config.toml
d_mlp = 704
vocab_size = 1024
norm = "rmsnorm"
positions = "rope"
rope_base = 10000.0
rope_fraction = 1.0
bias = "all"
init = "uniform"
init_std_up = 0.059
optimizer = "adamw"
lr_head = 0.0117
schedule = "wsd"
seq_len = 512
dataset = "wikipedia_en"
MLP neurons of a small language model. Each row is named by its layer, matrix (gate and up: input weights) and neuron, and shows model dimensions 0-127. Each number is 128 + 32 x the weight over its row's rms, rounded and kept within 0 to 255. Numbers have three digits each. A neuron's up and down rows have the sign that makes its largest values positive.
A block is one neuron, or neurons of one layer that tend to fire together. After each block is what it responds to, as a language model described it from the Wikipedia text at the highest values.

L4.gate260:206148192144107106136139113110127098104124080153123102131115103118091142119106123064222172121052123143134147146092162132131163099093110132095141119098079107096142098112150120110103078157136157134135098101173082181147149175157122134092130122191085075138194103114203102143163075141108107117063118146081096048152074122199126173111137092124155060124079131167092145132138142135113126074118
L4.up260:174137124161154134150172137140121084095120123158141114069128120165069091148090137104167145164115087133115192168185137152110074163111111124156116133140134172154110151125166128142112144083086096166116072129115135091121127112164061168151137107107169168150127111121082162135116162090115108082149168061118110129142132113199097156111136109172092112145150088159194029107071089098114105141153
L4.gate347:154177131175086163205182143100118131112135139086076109075132109111113134084141096131176132065092050188099145151100139151164101168115183138114117117080095072107126109058161172122096114123132111140164166097099138106126115121111097121133150121143091061115153161139160093100144146127113079154147109190132118124129121132093140140143153059153170042134127087106123167119140117115127157059103
L4.up347:123109155094116082110112169112174084115152087164074098133089111082073124173096126105124159079144131118151081115124172108164148111136105129164143156080105078129098133130139163137171099096111126089175129098087126100134125154107120193160143099188140062063186123128138132126098160060094121147064144110126165102170085092107103139106123142137114082156110141118112120098079132073078168139119
Description: Second word piece right after a short opening fragment, strongest for "all" in wall, walled, Wallachia, and Wall Street; also story, looking, places.

L7.gate1:141134129158131147102106139175159130088201095180089125107126102091132147139161148124109143152074119110130120147155185067120103133139086088121165116083099149153141129118121162152171060086160167130173180165074111073180119093156119147146111129115127084175123144137157148102136174110147155130173144207107139163111105191123109083127072123078132135115104169156128124118147060071064139138095
L7.up1:106163095196070117116161155110164126174101193057087185107085144142133090096116097184120146138141121118158124105138114185130092187109104181089116160143144200135179124137139110121183126182109133101124188123151130116126142099104177086121126119158145133126133101108147092139139118118125130153146148059152162117088170103124077104140116117155133153140056128092168049134136141185128179159110
L7.gate225:107094131134128106151129163151136118145151087103054110098127120126111138129141092114160174133101119135146119124096121110173098149155113123149128115115141112093109107110123112078128170113151153165087138122074139162176121170095075132110115158125179093149170147192140117110127095152082132182121122090134114104146130184195134083133140170092066154135026023088083112103133068131128105140059
L7.up225:125061129143143127109122103154167108062156128100094102136146106098111113086193104139103102104123119127149102091194123153110068120141120136032081120102134111128176136105123117107163073111123087105131109100124106133133170125101108143090099137181112139127090083046154156143064133172163072096124154114133120163139119078172177140100118060153122089165133177196132132137065152172131142114148
L7.gate253:143198112143124111109103175112110159140096111087102159153128132148087118136187099167154162146156134153149189110082162142093113159118080112206160058154211115154142117149165184080156131159133152106115133097113121166144125109166100117122168148089113110100099109108155102108136071149108091127088127139173139153100118152122169161183109059144159153123093156144121072072145121120150110150095
L7.up253:158149118129101153164120090093156076093195144102073068183143137127131109112110188145137127066062106101178158134089120119148115117126114153132177156142134136204084117111131157088211132117149158078112155108172115158149157081082120094087081186113110116156149092151069139122111135076138137156082137093126153132132152091110052061094122171073149147155099140138104152157165144097167197121111
L7.gate339:169131119138136134198129150117142123134085134118094148130127139073140107104157119102153085148058115046125106082129140120143160130155158131155116140046171087168159120175168197128155094131143096121118104133131098137158087095144137112168131108118122123104181122123174075098162154051150152102177171201179154156160126137155189088122094068194136134099021125153146106128137091105173205153092
L7.up339:123158138170131143187124149101112154138214098134146057131142122121147067084168226147118128149166122150115134118160146146114170197125113166041153164114112128175085135154135117196134168078106158143130109133172112153178081125134116132071136174147134134092161094140085111149131163118114138105133125187126124206097075093081147102102120151050165195146108118141157112134129111119123076109050
Description: Fires mostly on apostrophes inside words, as in possessive 's (country's, world's), O'Connor names and contractions (they're), with weaker hits on mid-word fragments.

L4.gate70:094106165161147078149134141121147121089120128116147113105159081126175112086170100071162091155146118109087153131103111115169146148161139126120067184117136104167136123194172087159103136122179115158102109159137190153145079146134155062124090165136086109098112108062130085133191078114121129093125098175125164132063078173152222177138125201122066161149115110124116057114083117159146204147120
L4.up70:090068141098129148137124106148152110143122137086120115136104175159135124150137161209092134138131111127099128114091072137149099107137068126192168131114108032097127078154148093114122137203091118128061122155127105167142163109136150162074086142060130079109109165169188110103195107080092153121120149154167120085103135105132113103094125149146129178116126124110149134104128085063102133131146
L4.gate188:079099127120096124155123170066113143070166144131151150174126141148093091145113114162201126135113141097075107163127124115170126139148150088127207142110089129127161116171123092167112102106115123112148107090124111145114168130107143136194101120141119095156128121128162128153169054100151104085017165161123189152064163113137181085107130129143114146140134048085116162099149077129113078166106
L4.up188:156036135148215173098108184131192123065117113122103136154148148113142123082143108160147159134140149157153116178112195074125091140176212110123124153136137141135113097122154107155125074093182110094128101099115142190133110132143137145108181087098101176126095130137148161090159099168096157092126171140144148062162161117183135141155135157181105159174170067196123105120091131156145147125117
Description: Apostrophes inside words, in possessives and contractions like CNN's, couldn't and I'll, plus mid-word pieces of split names such as N-or-mann and D-ol-ores.

L4.gate160:121087136155120129127132130130135132106103167055119119081062067167102156082098148128187091135090123086180112130163147120121114132101121136058126199097157117119083134166011134121109126095128139139150069184121111148135134116159157137162076089076171058126178116092144097118140118133164148133106115163095158140115096167081134084088090087165164156184122110103097142162062147086109171128159
L4.up160:092119148179078066100113057130169182163178110162099100141084117078107147090114121086197059145140164159082154100085102130093081078142187121114076119113125129146117130092109154107117127081133187131114154120155181142158125138113133119119130095130137111093139120193128146127107106141135144170108113123099196104079087105099105111133084106180073077177161152203117126125098126141110137109099
L4.gate256:139100154114139093099156115108092143091148078111091128162118062144114068106078176107160154127124089133118127138088180129074100140207060136122089147160101136147146125130132143112199160125209139102202166110159115137163090122171191167110086175147096098125172135125155125135155127071183106158112111112086106141152115151115132126133081127149101144108113108158073161130139087151175155108095
L4.up256:138120111126100139128160126076138125121127157166133154114098123127145116146102155120197099118058101156134148122089071185142132142092170100120089177157100137049181133095071187057115087032115079162092077180086125140052153082143135113125127091138154119113106099110139124106096126134157134163087142163129200101097177090124152166092094091144172105145103126180130139171173157133141103167105
Description: Spelled-out number and quantifier words, especially their word-piece endings such as s-ix, f-our, sever-al, s-ome, and whole tokens one, two, all.

L5.gate7:114108074144097118146136173155107161119153159136151052141096064163079057093092107125189114137073091168154123114149092129085119133109116115111175118073141065121124145141125125112142126133083179136154145089164156150083138128105113095178175113126115081116141181144140099155157120092065076207049144119108155141128084095138121115066094145143125136122099159107130133093140102125080159141094
L5.up7:161152083192170142101094166149063117112176154202158121153110099100147163140162118105136112098141141117061150094144058138129067121154199101131075159147106138133174137054133073154156129065157187118136119141204122097129155174101121129080099133091151138181153119117142114144124123186137099155099134168140182170115086126116130205146092119158127107107190193175156154155155114166122132121134
L5.gate48:088081137129124115156106122118144172136100151100162157090151142140112122085197093137076060152136103143140131130097101151129151126131158087122102081085114148146118142126129136082107113158133177148145093209102117135117135108150131145106087144170124079123120167068168147079163072103082142152167111153126172081040116168106175152166140052133124082131176158151116108157059149137120205122068
L5.up48:099155079149128073142131186158047061089114110134098127133152168100077118172098110127139156096187074062073156155092076136173129102089111130153108130149147191129106132142087110125107126070121135170188129110085151150127140114120103196110051191151148160163116119114115131079056127110126154134069137165136128146088125140158110138103148122130134135098046102148142168143144113122121142143146
L5.gate113:119112123182144107118129051102161097094090170174143124160078093078117122091142121125093161110119054095090113072111102100083147163138081106158129080126129077136134192134089106097106083077117107113127143134140143137137121121195148118151114103107045118127169126176131152137147063120156100118194106129148154099172149178131114096061131097127167129124138115137101124184064203134149184114131
L5.up113:093123086130065123106178151094141163169100125078087108112119111098128093103103174122106139124090158147149097168123121076114174118211074140133051126112145123069131120150128175147157106097167141142132124087144099111093161061096057116085104110143160161117127102123133197122099085116191149185109108109112153104108182107169122153102144112214135086138133084090193076135137156129139130150093
L5.gate227:168077124132151070125116112103159104104096150086122077133120129182118094066113083101093120191106081098146145067072145167135124153132156105108082148129119109098156136182102096168136137084064158143131141097150111147103178168168164090109159132167104115129125119115121120087109140101150110132074156119131140088090102144108132056161144110137154097105101093109056085157080178178113165085085
L5.up227:185117118169168126124055105113126060110076187181142136148110103115191145125160143121077121177115125102143124133073125208169102113124168109108091143112132147093157075125122115086097186099176149124070136151151134122150161138177099167112199125114114096107109065147102119097113152133133120202138104083117076124165128150138145117112138099112089091159102081125114051101110222166169107185150
L5.gate233:149168087212151141167146106143103123143156080149115113110153139096087091109108075118160094128112130152174113090125106069148152153174139105134113085118133088080093103113097116084123176098099136077123085159169175109143143026104132165103119086110087152159123119119182097124141081045132140145093141131106171166052116146099082149151105106112122088054129085096124107115073110140173173157096
L5.up233:158102154184131158088081120099161163121062107082178111189153166097110144100156113070207103140190137177156166117106189145092147086089102066184143134123190118100126104114131092152075070173135107128148110158149097183141117095098142161110108146163125109095134096122139106076146135172128123160157093087120175100123078074171125101096131066144151126105172103173073096139113088128076229101074
L5.gate372:187067028164056075155159141109134087115173127127152158125110117116139072044137129190107132170099106083139089102096160070125115087157150139098147123097167114170084127159026140113095128129157066141105106136148151107116124116115128090143129102148133062138119113140156106183146065098149123163096146131108181087152108168110117170110145129117117092140118084116127080107138177155105180150124
L5.up372:157124078162096158089156182122105106121195147111101097154141105127105139136176235186171143131166099110163120139094119097135176128131182128087098120127145135132102132140151098120125148072151158162188142131120153176114144126136095133077108153103084121112127139139163125115131138133107171080095098152078124159123090121126133178126112153118112116198081080162145110130088142179120118074100
L5.gate558:107063088136114118169165156118151093112100174098154049061141124138132142067098119130105121135159095104111137161082128117111126129146079137173164130184094120091135094107099119102141164128127109126177116137086122080115137140164162121089178155118138132134090115113115093113156086117120083201115167128147157112148154202121166161149110123202198129083134110170191170137151081181077174111057
L5.up558:130163124143147107105110160209154108109162154169176075084128143165112180132167110073176160128146163170138174148166139161175147138135134118146132146160081092129152156136141124116142094108109101070148148142047138068139096144110121150166053136103183177102088140094095122062140138144176105161095128095106127161133115070112171160150094158097085134133139109158217156124166137120109134084085
L5.gate606:138099215135103079143151181116160110121125114104147110149122121085077110042119066086135129145170121146119162128174107139170122154149121124141149161143127138164109143087157070133094160148131144171124198135171137129128116075122152114116152070124172152124125101112185115080170133122128091169170083120091152086109119112123180095160070083145152104144096109137120082107112144111103136125111
L5.up606:149143147135200106094077137120159158149091164106200167123122080124083120080131116151108144128142125122136125112113115118180179126092150109124155139100169131119155139187129133122148140103068142139050163103139100139148084185124166118125110141172116090130145070109111163099161131117194098165116110125112144147165106084133138081192097129179120161171105113127190107088053140102133137170140
Description: Number words, quantifiers and numeral digits before a counted noun, often the end piece of a split word (f-ive, s-ome, 85,000), plus some other mid-word pieces (ann-oun-cement, resp-ect).

L5.gate115:165095118123142115080186130063140160037186151134123104122142147101189148058099090123166128134093129123096099171184158108094168175077138119110104127063183120121123163168085059172121179121050120134141149081183126093142174151107112154160145079138110183111141094121124083164140088160060145085083163116166156114149113124156160150089176133138098147145121118088132114141100160111125157114157
L5.up115:136121134128156055111120118147134160156115133164156115137084133173169133124079069145102119172134133102162138147137176156115069129138154118106149125103128054132097117112206130123144116130175081120134160157125142137125151147180147154115207040132104064097116148134112157197186122127133073154085135164126143190136143110192158131115098110106109114072137143123084205126141114151114179161098
L5.gate226:069096138138149053171156125114170118128137130096127113122074119104133096061097108149149142128122047175099081089167129112077156118127094088103124131126143092128131198172139058143088074162136160109134106104110161143159189124095163139105123140124065176077133152149134075158108096097129126164123088162122132131121080125168173114089130135111153169128108082137113093169157091170117153133165
L5.up226:121073125102138141129154150114134125111147121129142134186142088102129142091135104193083086138138121124062131085173137149132121143151102131121092117142168158156096148141163101158163100109173121090087080128203148091178155116131064185130088149125085151110146153078120075126054119153206124124155136116195149086118134154109100146117135168115149127176156053186163140162131108128143147190127
L5.gate267:082106103127121135128148097141157120143091092111188186105152168148165096149164094120088115144160047136115119096171130151113116157069091140225180126102104151133166131133064202102112093172149082128114141155149110085102125120158111179113142202071117113091041156116138118107134100104123141106172164177136123101095111108127166129160077129166149170152106106119112175116160149129109141091072
L5.up267:105122122150058110080151208160149105138075111103139125112103198129106125129136115180102156155096186139131117115174121127117097118163127203086158119139141119149111068138153151166145140146142174085180250087108124114120137109135076089118106120107143107100134110113138176123146089110161125104094002157106147115161136157152145179184123163158140101146145129137133156117133132123130136093141
L5.gate327:151125053160079098141150136120145123101082099142134181123153114095090102154178096142112157147073116164127140102109136203172145166148153193099127132089146122119172136140119183099142152155137068108115094161121152160134135097145163063090081132119125119162192092147139104126079165133085155167088100147168132102094113179158119089144156133159106135170073114180147108074092111076157107144133
L5.up327:190153121141071112204120132102166172114129160200124135133155165168106125109124074120200162151067166091181150147101111118125098093104157116164140122149074148116114094179162147147145153140145126134189078106136161151133121103053185163074152137162132135128118153066101159128158114131124136118106156117166148143100128136133129131160178129067175120063106104145090163089176129133128186133054
L5.gate444:165068125127146127053134137102114155157202074166156130123095100111118140188144182121185139118085085134129110149110156108122129123178095112175081128094100120103116104135146184088090160100165137156171120121181197187181138066085157164120143152096144112143120060159158143123041102084144139115157085130138133091109092155129157124142078079131199141118123075094101117046138118144132135109085
L5.up444:085163076118095155105108096168158066118093167140136096104074122133140158104156153162155079194088155123131108073097117192121127138125108119092090192148135131086117118134098150122103154102223112136146085145126115131159124112121099119115094140111143109126113105196180117094178130168072132149083177141138169192095152048096197171126119103164122125138139127220117122145135146144159155074126
L5.gate479:154157160148103134132145104098148162113139107124098120169077164087092136102111109150138126133161061076127174163107107131145105143091101127145177128088144091181126128157117157114094101147149161107171157133096101124113204135118227133173123105139170079160123155181167132181141105107124117114145097130107123157065126082176139082150108103115164127107060134109124100103071153076119190082130
L5.up479:117155151165160126105149142200067152152105114127164121156132093135197184199160100173154135101089141165152091142127079147166130187170111127106095163159109070134106149142070192112164118154182127090131107189096116154147142071064072169162110160118181165109146098168171156108140134078163124157157123178139115162097139097114113111148121130083132074198109159138134105107114191093196141152141
L5.gate532:108056120136196140063103114099126143107140171137129160071102145113069156122168120125103153111109145144157147126158086100073101166192145136148176150112073094114110159126203116121133155162128111078110122148112078123222096115100112151122144139137113126084096187124166096214143115163099100148128150155189107119125091191155083117120123121105151112112176110148159105131109149166082133116058
L5.up532:093129142092167100126171119103165167065178124170094149120092122134132131100106098169158109166094104112092070140146159117161101163122113152138122180080182116179090154088086219113120095124203145088097163097100069139149166087117094067126090166109140161067097145136113119106092126131100117169113143142154176167148053186099141120115059113128125145126117197138122132170091131087137114133120
L5.gate639:051114126143112081150091136139144139162131169085218131096076079151087130102091139102093115102116111167155179164082130150101079080115116132103161110148145120138157102152118134110126107118098132165185144096113177137103182174092145129168140114099055154134157066069095128130094128102142083120082086160145178153097162108109075116068210133186163118154171117141139124206114177156120137091192
L5.up639:114087078191084168132051087066126136061166143115124171127187131120123094076121146147104128081174120091063175072176172109058134131057139155192105139153116132106172130090171141125134132135106098132066152150119129118123088101102088169093109181100166110130114126120178104170120152130118096137097140111104123155142218134086108124178112141135136162128125112116089115101133140142104143133122
Description: Apostrophe right after a name or noun that marks the possessive before "s", as in Devi's, Christie's, the mosque's; weakly also the prefix "un" (unwilling).

L5.gate185:147111081114134135170131113088142149139097139115084104084133120121151107089082125121109177130133094113128191120098127122124102150089159155113132156127133162105143125094057160130110138144133167171149145158037075193176080157115188172130097101120068172148083085150181073194125135144088145133108177185101153083147133164099146184121139131121186163104131114153132089154137058087024142111134
L5.up185:121090143124139129128127116070107166141098147179072112115155114107159132098107144081150136104143141140151166102074125183153081116130156127136078153121078156173123119115131170158134173185131197143124096158110109126137119155054173160125105105166067104123123151163118083073146177122130134168148099096162146084113102115116142163148179093165114144157152136146136147112195086133113121122166
L5.gate230:166105120142110048131162084179159099123145148082133155092076098048142104101138091087141086155160066173127158126099094178080073164075108105141109124114116123138144129119146120138135121125108125068173114057146136165101073122162125144130153166151062160097117139158141134125072127165112093145085077170144170094138133139098117129098118080172164116195117155124138071157108137182150080083122
L5.up230:131115151163100124115101172137138100088122095191162140154143107123080121092083102194176132175108109130117147114169118158186163149117116098129137125083108120086136129138150108095067157125074119115147071144115172106157084125149084077203107078128130163127136116104149076112172180124140095097123151134097072164108124075142055136082129117056105121149098086166123119117110217071105119179095
L5.gate396:079113059107099116153123132145130170126142191132169127119131118128115149082141085141125054159075128136100165118119122168121100157153112127133092126145105107079102124136131200092121132150151163127124123110117104125117117108063148090129174166159135144086149126195175140148157163117129072088121170087136161093069097129168166132207125099100151191130121141085108082173089126138130083120089
L5.up396:151123119120118102113136156117164103132172136159106103085104217173175110162096128115133112155118109082193151147123093118151127090093164060079104113124156142136183070135151127121099122186102128092166102088111144129139121071112129155125144160060129083095142124156204123114123118156177160092113156167105137130116148093128110147102149087113118146116160153157201111153122135137101138114117
L5.gate406:066115130111135070142067139049162115104059111112177140105157134131139106065099126138080155138114131177120159048087124100114146130116106108130162164135157130105108155208137146101083132128106119134104121133111113116089085166065150153072122072087106169081173113134115117126122120117070118166107142164087159136102137110137118079158090093163139123111111078143135107085139134097077165126028
L5.up406:114115113125132080142115131081149122108173068168140100137105136130088166112041109143161132148158076159147172110157123148193105133034154131169128134156147160174103147150079118076126123152145088193216121097103156173145117159094112129081130172134173148083114086154118128097113101109112095131179150113105105089107100059108128116111108102133108142100097058189122125236165144114150133163132
L5.gate414:139130113134092123137136145121144120110131207076134101094148103106142184111099139132146083122045122118100102080132115137117202112060157128105211140160123159099170106154092129105103101195129180133161135110153121140138077162084187127123122094082106157094116106173103082131090135116130086099097148134129114172113064155185176130080090133151080107095186147152117103164139125097165122120098
L5.up414:088090125103134111123112172139119186132060135139126161092129145116105149130117130126147117159138133114202107120080131198132106102112175199117115173120088130154090093071105116119164165187071162126140131048120130117106101144134100168163138127147099094148192173134106100111158124161157086142076133158040165074105189106077148132127109067119117176129161105053160125183124160082139092165134
L5.gate586:191192109125140128100115152190053158106075149076147159053110160125136122089148150142094189142179101123079138129058164071133120098085144137119104147154137071140082147173073132091141121184153123137067111101160077123127137123103147111141109090109127092128101083082155120133090099147159158097126074130112129141171127145192117086060109054154120136149120137159169094123158135133118147099084
L5.up586:138144144138131132153164102116168181128084089128092116155158063110104123118156108133113106101093128156098139095083154188122128107151155210116110102117105149126186145153153121092155152083035160117088183136146166167147150161113170090150096083197145108136083091170123119150119097128145116158128079133159075067132128082151116084126166121181095037083122123166097092140134158083189099087125
L5.gate605:152055114094065143116126065128138125188137104090093128106138145117151129093102165142071141149146153109123162128043075192100128149146127136099190063122135141155113102175173147108154107158098178154107128105141083155150180130122077127120167127090098087147104107198118141129148135121096164126081184190089150127073159100103092118152121164157092133101138172081162126125158131133121123125100
L5.up605:093113092169124123203197109100114110115098091170124150117162155097130141073129127055135089101118123113105162125134101094081083123122151148118086165125085186122145137140155194118075132137146157152129138152144079157137130115086116177102101135110112083168144133144140109085122177074160136114067155111162136127168092147099135053089071128109099162200121102145165146157132144133133132182117
L5.gate672:130132105129099100165177199121071099061105145078137101133112123117141144120179148083179107137114096155127082088114114162189148129154095087181179134150185091046115167056091149051165126139070152175162117074122173094125099056076146096165114109098132123065144128118132105145113117153123118160141179123104160102067130143139148113165160143168108140144149144103088066116111186141167156152152
L5.up672:098120058090177118118137100111091122137129144094139117112080122121129184183109161063133069155118138128155105167104195125105109118163076181185134126143080167118139073118119115130112052087162180173150076185147071139134149137088136103167167142132180145192065087144077133066153179064108126099143164145113123115128083144132136088105127242074097188126078119111096106121128199142115129152143
Description: Second word piece of split names and words, often ar after a capital (Larry, Lara, Harry, large), plus ==/=== section-heading marks after blank lines.

L7.gate400:198130139149139161119143143091117174200153115115127121121118091134127160076146061098095163168170101129161122064182146086141144127132156155141169109106110012130150118090192128124097052190177129124148178101101171052132127124067126105164134136109119117156109130081146091155166100095151083152142156204128126095143141121094173108152126116144110155167146137102103168135082156145130177130143
L7.up400:128058129128156121116139128166151126160116102162174073159183149109122060125092100090138085116112129116140107112114234142128134148129105142119114122140146130153098068129106113110110113152160119140174120127106081119174152144115104132111086118135145098153120118163154118175161152133158076095172121186099177051144116065125060140110121214136119156201141160147167081120156167116122130165133
L7.gate497:183128065150162149122153148079120088101111130133118106119120154137095051099091183087121124104100069061179152076093098146104191159109082147098118068148129101188156125136122124069103110123164169151200158104148103151062101139093147102150101083120116077144130123128143108138158144159113082167107071085150151151169131106133112130079161167092141098150129146086139145159076165135109148077103
L7.up497:185054104141124106080105103143195137151113140176151103169099117174098107111103122096099087124106165127070142129112136170139143108123147173124103054154109148150140184149147127122168112072153158091145119118096131136100192121116128174089138112087146119161115141176094135117104082121240076172099103142085144120158094081061125070109184114117120122114137125080094085126032156103125095147087
L7.gate498:202146179153135146134097145132136128117197118119113128146161129106116129103110173054096150133112085100142119175105149107125105147127146132163121081124146141126154127134143201107119111202173097155137094153074141101119128153129160091099188058173132088089103186103142106089134151200143116130162108090075160128131144125135183118128189072190144096102145165128149116228100118085143116168106
L7.up498:068090137128161102095134118111101180112100111204176152132120139148130144119142075102144133098110090107073081127148081136093113099141065123098097109145098069111153138114072137109095097107131152148133158135145167091095147094117127041121085108086164098169106159137133128100126184135127151145168164092124172096138121139118113100158111183129063069143166087131133162093095085111185136128139
L7.gate517:131115153150166084069142105042136111090161112154078125120067060181103077168101130069110086122141099177129172095109081154064110102149145135101087023150145121124165130121086127166154087105155172166139183104114146144126096155216155164113099140119111077173131110120137176195150120137131046094126119076133175147080130093156089110062154113133125118146182136100105103124051154175169124137118
L7.up517:120042124084078076080124171094204097108126084098132169154100142107112134140093166122152142167092120126105138140127089153075146124129168147108106136119114118098142151157122211177117112124161205127166097128110084084099127055115108186092139149121137076209147121066119117136078148178141161151097071139149089188097114169115156133109111090142156111122134096163174137136062119092156129098119
Description: Mostly "of" after quantity words like one, some, number (one of the, two of eleven), plus number and quantity-word pieces (four, several, three).